config.toml
n_layer = 12
head_dim = 32
bias = "none"
parallel_block = true
init = "normal"
init_std_qkv = 0.0488
init_std_o = 0.0
init_std_up = 0.0488
weight_decay = 0.089
grad_clip = 2.0
final_lr_fraction = 0.1
seq_len = 128
train_tokens = 517000000
MLP neurons of a small language model. Each row is named by its layer, matrix (up: input weights) and neuron, and shows model dimensions 0-95. Each number is 128 + 32 x the weight over its row's rms, rounded and kept within 0 to 255.
After each neuron's rows, "fires in" lists the words (lower case) most often at its 100 highest values on Wikipedia text that the model never trained on. A number after a token or word is its count.

L5.up794 [140 145 103 154 148  96 115  99 160 130 132 182 131 130 105 125 135  91 101  53 156 129  95 153 133 119 118 108 124 182 168 124 137 149 118  96  45 104 125 178 104 123 115 130 106 125 125 130  67 101  90  85 117 120 137 152 160 107  80 126  70 112 195 125  95 131 148  54 156 134 134  98 160 135 122  32 173 161  98 203  82 162 174 167 140 161  26 148 115 136 169 143 136 120 122 136]
fires in: "of" 59

L8.up93 [ 94  83 113 151 140 125 145 136 178 151  78 123 139  83 143 129 121 128 147 120 220 120  88 132 116 127  92 106 137 154 139 147 169 160 111 172 141 112 110 112  93 102 152 197 139 170 142 120 116 117 154 166 136 145  93 172 127 144 103 162 155 116  67 172 138 139 100 146 103 100 144 169 103 107  80  76  72 133 130 145 142  65 112 134  95 141  97 151 110 111 143 144  80 160 105 151]
fires in: "this" 17, "1" 9, "that" 8, "10" 6, "4" 5, "13" 5

L8.up524 [107 174 137  90 129 158 152 160 140 111 165 129 187 128 140 111 159 120 117 187 180  93  98  99 113 102 153 168  91  84 125 105 120  86  88 104 130  93 141 110 124 119 129  75 140 137  93 195  77 169  96 145 137  94 103 160 113 133 105 148 121 195 109 210  86 136  86 132  94 155 133 133 142  78 105  46  91 115 159 147 130 131 118 142  97 131 151 122 102 118 137 155 163 151  88  97]
fires in: "on" 31, "was" 15, "as" 10, "were" 7

L5.up406 [ 79  96 115 149  68 153 157 115 106  64  75 113  77 116 155  92  84 147 169 115 101 163 158  68 100 145 164 193 107  97 129 168 120 118 125  95 114 144 157 108 196 159 154 108 126  96  93 149  97 168 169 120 138 143 128 113 151  86  93 129 174 164 109 120 151 162 162 153 168  93 165 137 125 142 135 160  85 176 187  93 163 140  69 148 117  66 125 185 142 145  37  97 112 118 173 107]
fires in: "but" 50, "while" 6, "though" 5

L4.up936 [ 77 183 134 133 108 161 133  96  71 131 119 111  97 185  95 112  44 101 147 122 173 171 134  99 104 108 128  98 158  37 147 114 176 125 208 139 101  69 152 145 194 146 156 105 138  85  90 134  97 166 212 159 139 132 140 138 156 110 134 135 154 116 125  91 143 118 135 155 166 125 127 212 147 139 112 131 116 153 106 164 167 126 121 133 133 112 110 111 118 103 104 153  68 175 131 104]
fires in: "de" 60, "van" 12, "of" 5, "for" 4

L8.up1008 [123 103 144 186 136 173 104  88 151  90  66 104  88 131 184  87 143  94  73 139 132 149 142 125 116 123 126 125 127  71 145 121 168 160 110 148 176 159 170 127  98  89  86 139 100 138 117 105 117  88 114 133 163 106 179 127 141 120  74 131 126 137 144 134 120  75 183 153 154 166 194 135 175 111 131 119  96 145 172 139 183 157 152 170 135  97  96 120 158 104 105 178  79 171 140  74]
fires in: "a" 93

L8.up602 [ 73 126 184 126 125 147 152 139 178 107 122 120 156 136 130 100 178  90 113 107 141 148 143  99 127 152 101 110 113 158 131 179 118 100  56  95  92 126 115 115 140 146 134 169  92 130  84 151  98 117 116 168  80 141 162 141 157 151 189  92  98 161 123 134 148 127 115 133 110 160 141 129  87  96 154 121  64 165  99 212 138 126 184 144 151 114 132  52  89 117 123 131 154 140 185 122]
fires in: "in" 28, "at" 21, "for" 14, "on" 8, "of" 5, "atmosphere" 5

L5.up211 [ 86 171 155 171 146 163 173 113 132 148 172 169 104 158 181 145 147  42 158 117 154 140 121 143 157 113 138 157 167 117 161 160 188 125 142 139 114  88  84 130 160 175 119 112 152 127  46 108  98  69 125 216 187 117 147 121 114  82 109 142 128 101  91 164 172 115 103 125 106 115  76 124 141 132 113  95 111 114 151 115 137  79 164 119  95 129 114 132 205 144 140 165 173  96 120 151]
fires in: "by" 60, "madonna" 7, "during" 7, "after" 5, "for" 4

L6.up560 [ 85 102  77  93 142  76 158 116 141 139  82 162  94 151 136 126  97  86 167 120 147 117  93 122 120 148 144 104 180 121 132 139 125 115  98 144 150 157 134 110 105 141 135 158 135 150 118  95  96 145 155 109 124 135 162  79 129 146 151  79  86 113  46 151 135 146 148 113 137 109 154 126  91 162 104  87 102 170 168 102 193 123 140  82 115 136 105  74 137 165 128 189  85 205 141 128]
fires in: "it" 21, "such" 18, "however" 8, "which" 5

L8.up519 [ 80 128 112 139 116 107 146 142 128 114 131 149 115 167 130  80 140 158 166 111 111  98  95  76 155 127 161 157 110 146 134 171  81 109 152 102  46 146  92  79 148  90 121 105  99  99 115 147 108 100 142 133 129 120  74 118 130 142  82  93 124 110 167 133 192 138 152  67 115 128 160 126  83 149 117  66  84 129 170 140 111 153 123 179 195 104  96 131 127 114  84 167 130 142 110 166]
fires in: "to" 51, "not" 9, "of" 7, "t" 6, "while" 4, "and" 4

L5.up316 [ 77  91 150 121 108 132 141 112 112 122 163 130 127 131  81 124 118  63 154  93 158 145 141  85 130 149 163 159  64 100 160 118 139  73  83 151 112 119 153 126 140 160 104 109 113  35 111  71 135 135  96 202 109 120 156 128 112 135 117 138 112 117  98 115 135 242  92 100 155 113 134 101 188 130  61 108 126 154 223 170 188 172 180 204 109 113 148 131 106 108 157 126 166 152  79 128]
fires in: "became" 28, "was" 24, "remained" 7, "is" 6, "be" 6, "were" 5

L2.up937 [132 106  89 103 116  95 211 104 185 148 105 126  89 185  88 117 109 108 105 117 131  90 162  65 173 205 107 150 105  88 139 134 144 197 127 134 164 141 143 121 119 167 132 151 110 110 131 148  78 119  96 185 117 143 154 108 122 113  90 141  69 149 115 128  99 150 173 133 100 117 167  58 130 111 131  67 146 125 126 123 120 127 105 134 173 178 124 120  87  61 110 141 103 185 135 110]
fires in: "said" 20, "announced" 17, "called" 13, "district" 12, "part" 8

L2.up532 [113 116  95 148 141 157 174 106 143 103 130 203 155 106 137 119 125 127 160  97 139 194  83 131  72 168 174 128 102 145 116 128 108 138 105 135  96 150 130 124 125 107  81 137  92 192 148  90 104 117 138 187 176 150  79  80 184 110 107  76 109 113 155 151 124  62 158  81  99 161 159 174  99  80  58 141 172 127 125  84 203  98 115 145 169  84 142 156 123 122 144 126 136 139 114 120]
fires in: "not" 59, "finance" 5, "also" 5, "note" 4

L2.up640 [ 74  91 146 154 134 117 100 103 135  95 140  55 160 148 104 109 148  68  77 162  83 101  89 155 130  91 159  90  54 156 172 196 163 150 136  45 166 123 118  95 123 159 116 111 108 141  80 124 125 102 116 142 127 138  75 113 133 109 143 129  93 106  54 162 156 142 136 154 104 113 134 152  84 207 131  89 169 163 151 164 165 147 159 157 131 148 164  67 115 193 121 125 128 141 110 160]
fires in: "which" 39, "them" 23, "together" 10, "there" 8, "along" 5, "it" 5

L8.up109 [120 161 110 156 106  75 142 141 119 137 126 125 115  79 111 120 189  85 185  94 156 116  85 102 102  94 129 112 142  95 136 153  73  86 142  52 125  76 144  78 150 130 151 141 163 172  57 118  98 100 102 100 155 130 135 159 216 104 124  94  98 126 135  98 157 105 183 129 124 138  63  53  49 159 170 152  92 138 118  54 116  88  99 127 119 146 150  79  99 119  83 142  73 162 100 166]
fires in: "of" 70, "than" 8

L4.up268 [127 124  95 152 146 149 169  88  93 154  86 149  89 139 126  94 102 129 104 160 182  98 104 105 133 135 151 137  87  82 149 122 191 164 155 153 163 121 118  97 129 198 127 190 104 116 135 118 101 105 155 182 152 104 171  87 152 126 106 138  88 132 143 169 110 157 118  66 122 149 145  94 145 133 109 113 144 171 230 137  79 115  97 127 175 122 145  42 103 186 115 143  75 127 138 100]
fires in: "in" 78

L2.up51 [161 151 132  83 108 159 187 190 110 147 164 144 107 132  97  70 118  92 155  91 146 197 168 101 105  84 154  90 125 109 194 105 135 152 102 143 145 128  96  78 163 177 179 106  80  84 136 150 143  94 149 169  87  84  82 125 130  87 139 113 132 115  69  94 176 171 116 122 108 117 131 126 102 165 102 149 113 115 103 148 124  99 128 133 183 115 103 185 128 139  61 143  87 133  85  99]
fires in: "but" 40, "because" 16, "lb" 4

L8.up279 [106  83  78 125 136 149 117 144 193  91 168 168  86 186 112 144 169 106 163 158  88 178 107 141 219 102 128 127  61 136 155 152  66 157  97  73  98 130 152 144 116 132 117  98 134 175 149 141 105 129 179 149 144  99 124  99 190 104  76 125 119 174 124  90 119 137 132 103 134 186 137 124  94 111 122 106  78 108 159 167 104 150 170 158 176 152  76 160 103 116 125  95 111 122 141 227]
fires in: "to" 68, "not" 7, "can" 7

L6.up820 [114 125  61 182 119 147 117 150  78 126 117 158 151 142  95 157 137 144 138  70 130 138  79 110 108  83 128 160  69 176 166 172 126 160 109 154  79 133 121 162 112 169 136  89 120 156 156 106  70 124  96 163 122 135 157 187 104  85 151 133 128 124 135 197 136 111 119  97  83 171 137 107 137 144 143 136 113 129  88  98 153 156 128 156 151 117  83  89 107 144 152 137  37 173 154 133]
fires in: "of" 21, "new" 14, "yellow" 6, "hot" 4, "top" 4, "on" 4

L4.up738 [112 106 113 170 152 139  99 112 128  94  79 167 160 135 179 154 135 116 100 182 136 146 104 109 152 127 110 120 101  60 186 102 142 153 112 105 114  62 179  95 132 119 205 131 163 140  61 156 111 113 112 147  67 118 153 232 193 135 162 127 111 100 130 191  86  97 125  50 112 103 187 207 103 135 185  90 143 113 152 154  90 121 170 140 138 137  83 108 103 142 112 147  98 151 150  98]
fires in: "of" 42, "on" 22, "carpenter" 9

L5.up667 [131 165 112 135 111 160 149  67 150  67 147 152 168 175 138 102 166 133 124 118 144 185 115 147 143 108 115 100 157  63 105  87 240 172 147 118  95 127 107 148 133 143 124 144 126 103 146 149 167 163 146 187 159 111 154 140 173  87 132 133  99 121 213 177  80 150 141  39  83  86 125 144 125 145 138 177 143 113  86 119 118 125 191 104 116 105 119  74 134 109 116 150 110 155  43 145]
fires in: "of" 45, "through" 12, "due" 4

L2.up296 [123 121  89 105 140 127 175 161 136  88 129 157 135  98 110 156 115 110 136  96 134 158 152  97 120 206 133  92  78 117 111  65 160  97 115 190 143 112  83  88 149 169  77 164 109  90 127 102 170 108 159 174 100  99 144 128 110  64 154 147  87 138 171 156 123  71 105  86  83 110 123 150 150 190 141 129 160 150  86 184 170 149 133 138 139 106 124 163 213 145 140 103 128 124  86 133]
fires in: "of" 43, "football" 5, "years" 4

L2.up503 [113 131 133 151 142 113 133 163 126 123 100 127  71 139 108 145 167  92  99 119 104 159  92  87 182  69  97 118 128  94 155 105 229 168 130 145 158 149  70 116 141 140 116 117 138 144  92 137 111 176  80 128 149 128 107  81 136 161 173  97  48 127  77 149 129 102 206  90 104 111 142 131 195  89 140  99 145 191 100 188 185 154 144 134 142 135 132  79 118 131 131  84 128 124  70 126]
fires in: "this" 42, "which" 28, "what" 15, "that" 6, "it" 5

L6.up167 [ 91 149 118 111 135 157 142 105 153 117  88 187 100 118 125 142 159 163 162 120 136 147 106  76 156 106  65  94 114 134 140 100 154 130 126 158 150 110 106 123 150 139 165 131 175 114 119 208 113  97 105 153 136  98  86 111 148 101 139  58 123 154 145 178 128 117  73 101 104 124 210 150 157 152 144 175  88 153 177 166  94  89 142 138 199  99  61 121 174 170 151 155 109 152 119 147]
fires in: "for" 32, "on" 14, "los" 6, "details" 5, "in" 4

L6.up142 [123 109 133 205  98 127 104 158  74 119 145  63 153 162 108  67 187 118 136 102 132 135  65 102 140 145 171 131 137 136 181 106 140 127 123 147 127  87 116 115 142 171 105 160  81 119 142 120 133 123 148 189 112 131 100 138 213 156 170 122 132 100 150 175  99 115 116  81  73 110 145 118 173 128 165 158  70 139  90 165  87 169 131 147 159 166 160 132 156 121  67 130 123 175 148  81]
fires in: "of" 87

L4.up307 [ 53 101  96 108 102 126 137 127 126  98 108 188 106 157 101  57  95 118  88  79 112 134 124 129 114 189 208 100 153 118 172 160 138 137  89  79 150 123 104  99 185 143 129 147 141 157 147 111  99 138 105 191 124 128 181 144 169 120 145 175 101 128 134 167 153 118 111  93 128  93 117 121 101 125 154 138 114 135 168 127 135  78 134 160 151  92 111 184 121 119 103  87 146 142  54 114]
fires in: "of" 38, "to" 9, "and" 8, "or" 4, "natronobacillus" 4

L2.up410 [105 122 114 156 151 126 179 123  65 140 125 142 120 111 174 106 103 123 118  67 172 152 173  72 164 155  73 116  99 115 122 121 159 107 164 169 122 109 121 164 133 139 139  91 150  60 113 138 158 113 146 120  45  93 139 112 123  71 173  94 149  83 149 164 145  93 144  91  92  93 128 114 120 120 197 130 133 104 137 125 158 148 155 182 104 105 146  89 153 121 157 138 106  93  90 117]
fires in: "league" 27, "you" 9, "game" 6, "player" 6, "service" 5

L5.up72 [112 125 131 124 144 111 138 102 155 144 160 158 107 139 192 127 145 116 166 174 167 106 127 101 108  85 139 158  85  75 108 127 142 181  96 126  60  83 100 169 148 161 131 114 111 161  50 167 174 136 134 162 110 117 111 155 146 143 129 104 139 133 162 130 130 106 110  70  71 145 132  61 109 143 152 136  88 132 153 168  76  67 133 114 131 124 140 113 186 137 135 146 122 164 200 116]
fires in: "after" 29, "to" 13, "while" 6, "upon" 5, "following" 5

L4.up206 [124 119 124 169  71  87 140 136 128 130 131 140 158 157 113 124 163 131 174 105 148 123 120  52 109 104 122 103 126 115 177 121 162 105 131  80 153 132 107 137 153 133 118 140 167  96 112 114 135 165  95 169  97  87 103 132 148  98 138  50 139  95 155 184 137 129  87 109 181 102 162  70  86 138 161 127 122 112 125 100 174  70 159 174 161  91 145 126 155 158  72 144  28 119 109 129]
fires in: "of" 55, "london" 4

L2.up744 [ 94 180 108  95 134 149 128 183  89 165  67 104  94 200 141 136  80  92 131 133 138 127 152  57 142 121 138 180 164  95 135  91 140  49 103 143 138 131 118 129 129 158 118 130 111 111 121 192 112  96 124 137  85 114 128 211 145 167 164 128 127 152 102 102 136  77 119 156 146 125  90  79 137 116  97 103 143 176  86 114  59 143 191 140 121 168 168 138 115 131 123  99  71 124 138 164]
fires in: "located" 22, "in" 13, "where" 10, "published" 7

L4.up276 [ 86  64  90 133 116 120 120  97 125 115 146 160  82 100  92 170 114  93 158 160 143  92  76 153  98 141  78 114 146  90 237 121 173 167  85 117 211 114 159 166  90 111 105 175 124 111 153 114 110  97 111 107 134 135 104 116 143 124 152 129 124 111 105  40 129 159  82 176 117 125 132 130 124 154 147 126 128 119 110 109 102 180 105 126 120 164 168 131 119  92 122 158 122 135 115  65]
fires in: "it" 44, "she" 27, "team" 4

L2.up523 [116 155  98 158 161  80 135 163 140 148 102 146 125 132 129 105 149 133 154  99 183 100 128 132 170 161 141 116 120 115 105 124 119  87  96  98  94  93 149 101 110 126 123 139 134 125 120 129 108  93  94 109 147 149  78 126 111 135 127  39 112 158 160 190 143 120 147  74 160 119 137 138  68 129 129 134 186  91  74 128 111 153 159 104 151 171 185  76 121 113 187 108 122 113 124 135]
fires in: "also" 55, "further" 6

L6.up496 [106 147 126 115 130 205 134 105 143 127 144 179  82 139 128 156 162 122 129 110 109  92 144 100 100  66 140 117 142  98 200 200 120  60  94 185  50 111 161 117 122 138 168  93 140 152 106  98 105 106  97 146 115 128 162 116 122 103 220 145 121 137 117 123 177 166 102  74  87 166 152 141 151 127 129  96 110 145  83 108  65 106 151 151 174  90  54 171 107 133 118 134 114 117  55 106]
fires in: "can" 25, "to" 22, "will" 10

L2.up598 [122 173  99 145 134 148 115 149 107 179  67 177  92 112 110  97 149  88 178 148  56 169 124  78 156  96 162 118 144 123 133 156 171 111 170 142 157 117 101 133 122 141 144 154 101  77 153 170 116  75 160 199 160 155 152 152 137 141  98 133 129 141  88 139 146  88 149 105 142 137 149  82 146 161 139 143 140  99 149 185 114 137 162 102  92 102 129 154  80 153  86 115  94 142 138 125]
fires in: "in" 71, "due" 7, "along" 4

L5.up678 [118 140  80 114  46 193 142 102 146 155 148  86 162 135 115 166 106  49 125 101 166 174  70 130 108 168 173  90  51 124 114  81 161  77  98 166 121 146 141 109 152 122 129 135  66 136 104 110 175  74 151 203 103 118 182 193 116  85 168  81  92 125 118 138 122 122 109  74 132 188 139 133  85 150 151 116 166 147  92 172 117 192 168 137 142 136 128 100 169 130 170 122  87 175 115 145]
fires in: "of" 29, "is" 16, "among" 12, "support" 5, "list" 4

L4.up976 [143 151 124 113 137  91 160  99 120 157  88 168 162 136 119 163  95 126 120  86 148 147  88 115 115 218  85 156 151  68 189  95 164 156 119 136  80  87  91 152 169 187 166 213 152 137  82 107  74 143 114  90 132  95  85 127 112 123 199 143 119 126 141 193 160 155 108  80 128 115 125 156 176 122 129 125  87 183  91  67 122 115 139 164 119 101 162 116 151 156 127 148  91 149 118 125]
fires in: "of" 21, "by" 16, "to" 10, "candidate" 8, "with" 6, "from" 6

L4.up593 [115 166 103  94  74 131 122 119 152 176  87 129  91  66 154 148 129 112 205  97 146 165 108  74 188 143 155  98 119 118 160 129 167 112 148 147 113 157 171 137 147 116  86 114 130 119 122 151  52 126 168 120  86 121 161 198  89 127 123 120  87 118 134 146 116 159 104  86 149  79 153 123 116 139 194 128  85 112 109 127 101 117  98 222 123 117 129 105 174 117 145  80  67 191 129  69]
fires in: "of" 35, "no" 7, "very" 4, "forty" 4, "dundee" 4

L2.up557 [151 100 132 101 104 132 145  43 120 157 124 153 166 162  90 130  95  84 121 161 215 111 123 128 145 101 166 139 138  98 152 191 205 131 112 120 122  88 103  93 144 128 144 150 101 137  72 182 191 148 125 147 137 168 120 182 149 187 169 100 115 136 137 113 148 159 118 123 135 150 131 147 129 102 132 167 181 116 124 139 167 107 137 129 181  98 161  88 125 101  92 141  92 124 133 154]
fires in: "at" 41, "stadium" 7, "villegas" 5

L2.up42 [132 176 138 131 123 141 135 122  94 136 126 123 156 134 141 146  77  81 130 126 153 174 124 106 150 106 131 131 127  95 132  69 214 104 164  50 104 132  57 131 124 133 139 144 170 109  45 102 105 125 170 163  61 164 120 130 178 155 161  81 106 152  77 210 149 114 109 114 136 165 144 108 165 146 155 136  96 150  88 138 137  99 110 110 115  73 194 115 160  92  64 141 126 181  90 129]
fires in: "of" 51, "the" 21

L4.up716 [115  98 126 169  88 106 100  96 126 117 132 126  79 102 193 114 160 105 142 133 196  85 165 136 112 156 126 110 125 141 163 159  98 118 130 116  91 126 100 182  86 150 171 123 141 170 186 151 151 103 115 129  97 117 153 152 112  88  91 128  90  92  94 171 148 113  95 131 143 128 179 198  95 125 136 104 133 181 169 161 131 147 140 167  99  74 104 148  94  84  99 171 136 160 193  83]
fires in: "year" 27, "s" 8, "date" 6, "season" 5, "stages" 4

L5.up437 [133 177  72 186  90 164  64 105 107 132  58 160 139 144 147 137 118 129 121 148 142  92  77 119 143 101 141 108 179 160 155 154 129  66 145 100 108  69 158  90 126 122 130 103 112 139 109 151  59  99  84  95 142 134 156 134 103  54  93  73  93 122 152  98 195 110  98  86 149 105 148 148 111 128 156 116  88 117 128 161 161 102 151 135 177 103 112 148  55 173 134 159 116 151 142 140]
fires in: "of" 62, "among" 5, "first" 4

L2.up252 [ 67  92 134 204 129 150 142 165  96 122 122 188  97 148 156 169 117 151 157  70 136 140 104  91 165 118 187 117 154  59 138  66 155 151 129 140  54 133 160 183  88 152 146 143 132  86 101  96 122  77 143 140 149  37 127 137 162 144 112 146  60 115 163 144 153  95 106  85  84 146 151 133 101 136 124 190 123 143 162 144 117 115 120 156  91 100 199 141 131  84 181 105 136 109 128 123]
fires in: "0" 30, "also" 11, "uk" 4, "code" 4, "career" 4, "2025" 4

L2.up631 [ 84 125 154 147 108 133 135 159 176 123 143  98 128 143 126 114 116 113  90 124 134  95 106 140 168 107 100  83 111  72 138 153  83 104 103 142 146 133 152 129 130 154 154 120 138 198  22 139 136 121 118 181 104 107 133 127 186  71 114 141  73 169 129 110 103 127 108 102  69 138 118  65  76 161 161 162 155  92 186 151 122  96 164 111 126 110 115  98 148 128 162 143 115 142  44 121]
fires in: "it" 56, "player" 7, "players" 6, "he" 5

L8.up1022 [130 110  49 117  83 137 118 184 160 119 145 106 124  91 189 115 123 134 134 145 109  89 125 121 160  86 103 162 119 129 166 170 188 136  88  91 109  65 159 105 146 143 147 154  65 186 121 135 153 112 165 161 106 113 141 136 116 176 114 172 182  99  61 191  89 103 121 116 162 110  75 155 116  95  76 121 105 142 114 186 149 164 141 112 141  92 139 116 129 129  98 115 138 156 176 133]
fires in: "that" 94

L5.up0 [116 120 149 126 132 174 211 155  92 160 154 136  89 177 171  87  95 101 176 104 118  86 106 105 146 143 102 153 115 159  91 129 140 137  77 139 168 107  98 133 148 167 128 127 109 126 151 155 140 184 163 146 130 138  93 198 115 151 102 167  86  92 181 154 166 106 164 113 136 175 112  59 207  68 102 100  96 138  94 103 122  98  92 185 165  63 140 137 101 109 135 106  42 133 177 106]
fires in: "in" 43, "of" 10, "at" 6

L4.up571 [113 138 146 124  98  87 129 126 185 104 114 159  79 155 108 140 100 180 169 129 138 183 118  90 116  95 105 101 193 177 161  96  99  89 180 168 128  83 177 104 159 136  96 107 125 143  98  98 106 198 138 131 135 117 105 166 142 170  91  97 128 161 150 121 142 127 121  85 150  66 151 194  84 136 148 137 148 167 143 149 201  99 170 168 141 137 111 133 108 175 145 153 108 129  80 134]
fires in: "of" 30, "had" 26, "have" 11, "are" 7

L2.up533 [131 114 124 112 143 144 175  68 152 102  26 130  86 100 149 133 125 154 108 156 149 156 129 149 134 101 189 154 131 111 139 210 129 129  61 100 167 132 111  89 123 142 103 201 123 118 135 124  94  71 123 115 116 142  92 142 196 120  96  84 168 128 100 130 149 128 114 147 126 113 207 178 145 130  52 126 190 133 161 164 191 181 140 120 204 162 103 124 144 138 121 153  99 127 186  45]
fires in: "her" 38, "his" 17, "its" 7, "com" 7, "election" 5, "it" 5

L8.up1031 [ 95 129 147 139 177 117 111 107 136 124  92 163  67 125 165  58 105 101 128 173 127 114 180 114 103  96  93 146 107  84 170 123 136 164 120  62 138  65 210  95 137 155  35 208 121 109 132 109 115 145 140  99 143  98 163  67 137 140 122 108 130 111 123  86 126 177 111 107 122 170 122 141  70 109 133  84 125 107 132 176 120 153 130 109 133  82 134 170 172 136 202 134 150  94 144 147]
fires in: "to" 26, "i" 11, "they" 10, "can" 7

L6.up819 [155 178 110 166 100 117 138  86 110  81 105  94  90 120 150 124 108 113 146 166 141 143  94 109  95 107 127 140  90  80 175  96 155  55  86  78  61 137 152  90 174 143 104 143  59 191  86  94  92 144 165 131 151 100 124 142 140 141 140 103 105 127 138 155 127 123  79  84 140 136 125 110 148 126 113 130  69 144 136 118 154 114 205 159 191 165 115 152 151 127 123 155 124  79 140 115]
fires in: "of" 57, "have" 9, "with" 4

L2.up211 [148 111 135 174 191  60 146 126 110 115 179 123 109  70 151 133 114 156 162 165 132 118 132 161 103 104 176  96 117 164 130 141 134 129 124 108 127  77 113 133 131 128 142 153 109 156 143 125  80  91 113 140 108 155 132 110 176 136 145 142 170 123 113 140 137  99 157 149 158 177 138 144 100 140  42 113 164 114 140 110  92 160 131 173 123 135 170 154  89 123 162 151 129 144 127 114]
fires in: "it" 28, "them" 9, "they" 7, "1998" 6, "1969" 5, "opposite" 4

L8.up241 [104 112 104 131  84 166 169 126 123 158 171 151 124 178 149 127 139   6 149 136  92 167 155 121 121 100 109 141  90 154 150 121 102  61  87 132  11 140 167 163 156 118 145 135 112 174 131 206 115  98 155 109  76  81 128 121 152 147 137 142 150 128 130 148 122 144  88 129 149 142 131  95  97 115  96 164 103 133 129 103 111 108 173 191 109  85  75 188 125 144 126 110 137 103 144 203]
fires in: "to" 33, "can" 24, "t" 7, "not" 6, "would" 5, "could" 4

L6.up668 [154 140 131 162 127 158 172 108 102 179 164 136 186 123 148 132 111 105 161 111 172 126  73 133 122 166 140 116 145 127 175 143 139 103 142 137 151 100 125 120 160 115 162 175 137 120  99 170  74  78 121 120 146 125  97 134 203  94 176 123  82 126 188 110 154 157 111 143  57 106 159 119 126  69 129 101  98 132 116 130 178  66 194 151  83 162 114 141  97 119 118  68 100 117 130 120]
fires in: "at" 45, "london" 14, "for" 12

L6.up499 [ 59 140 141 134 120 109 101 143 103 132 120 156  65 147 143 104 159 163 124 171 161  70 133  56 115 138 119 144 140 116 119 127 132 145  62 170 124  92 111 116 146 141 173 157 175  99  88 151  82 142 149 152  83  84 174 141 179 167 137 126 140 164  52 161 123 154 108 125  93 147 133 163 123 124 122  76  84 159 137 153 103 137 124 109 116  75 128 102  94 123 181 141 134 155 154 160]
fires in: "on" 69, "from" 12, "upon" 4, "for" 4

L8.up747 [141 136 159 137  73 135 112 115 125 129 143 139 146 135 158  87  78  90 117 147 122 132 174 120 134 156 181  54 136  92 161 144 142  92 115  87 119 108 134 104 117 125 147 160 112 150 110 181 106 103  85 133 141 112 169 117 158 109 126 109 104 129  93 140 147 131  86 142 138 102  90 131 144 141 134 120 129 139 153 173 159 129 159 132 163 125  98 107 137  85 134 138 105 189 120 114]
fires in: "a" 99

L8.up24 [126 133 156 103 129 166 110  99 124 111 195 175 113 123 122 124  93 108  47 145 189 185  85 167 104 138 124 117  89 165 135 128  91 115 106 120 155 105 131 146 127 132 155 147 131 201 179 114 134 115 102 111  59 133 136 146 157 187 136 102 145 158  87 109 127  76  62 127 117 114 157 132  81 128 121  46 121 154 135  99 194  93 160 179 113 138  99 145  86 162 113 103 128 118  68 103]
fires in: "he" 32, "they" 20, "she" 11, "there" 10, "of" 8, "it" 5

L6.up433 [ 40 139 122 144 131 168 175 156 148 125 100 175 156 166 139 100 117  45 114  67 166  82 129 133 140 156 125 179 132  86 135 166 150  87 170 157 143 132 121 121 146 139  62 127  99 163 103 116 127 157 142  72 155 124 115 144 178 145 186  75 126 177 107 120 114 121 128 119  72 162 152  73 144 122 132 115  93 152 122 140 112  68 177 148 202 118 100 167 166 144 164 131 121 145 137 144]
fires in: "in" 37, "first" 5, "stand" 4, "fifth" 4

L4.up995 [108  95 125 119 112 109 141 165 102 165 141  96 129 137 174 108 124 118  82 107 164  99 130  96  74 136 145 145  98  93 144  87 123 118  59  89 196 166 202 108 158 154 139 121  96 156  43 127 110 156 153 147 135 142 107 125 146  87 103 156 134 159  87 144 195 126  93 147 152  66 179 195 138 169 122  91 155 156 109 148 106  98 188 116 130  70  94 157 124 126 145 139 148 175 171 114]
fires in: "at" 54, "on" 6

L5.up842 [135  93  83 133  57 100 113 119 172  89 131 177 158 102 162  70 127 182 172  99 124 149 154  99 131 114 118 160 152 130 130 163 106 179 108 139  56  72 112 135 142 137  57  95 112 123  50 150 132 158 131 120 115  85  94 160 112 109  91 198 143 120 112  97 128 138  73  89  67 116 143  62 147 120 175 141 108 153 156 112 180 172 108  96 160  62 110 124 127 112 164 139  86 130 139 131]
fires in: "to" 17, "of" 12, "made" 11, "upon" 6, "in" 4, "make" 4

L6.up509 [172  50 129 112 122 178 100  99 107 105 149 202 161 136 165  85  65 101 132 150 151 110  88 128 122 141 127 135 138 132 149 181 130 126 154 139 133 103 167 149 154 154 131  93  74 140 146 130 145 144 116 134 163 136  91 162 165 101 126 129  96 108 146 130 200 136  80 102 127 147 161 112 150 200  68 176 107 162 109 147 149  89 120 124 158  46  91 129  91  86 166  98 102 115 183 144]
fires in: "but" 39, "since" 12, "at" 8, "although" 7, "as" 7, "though" 5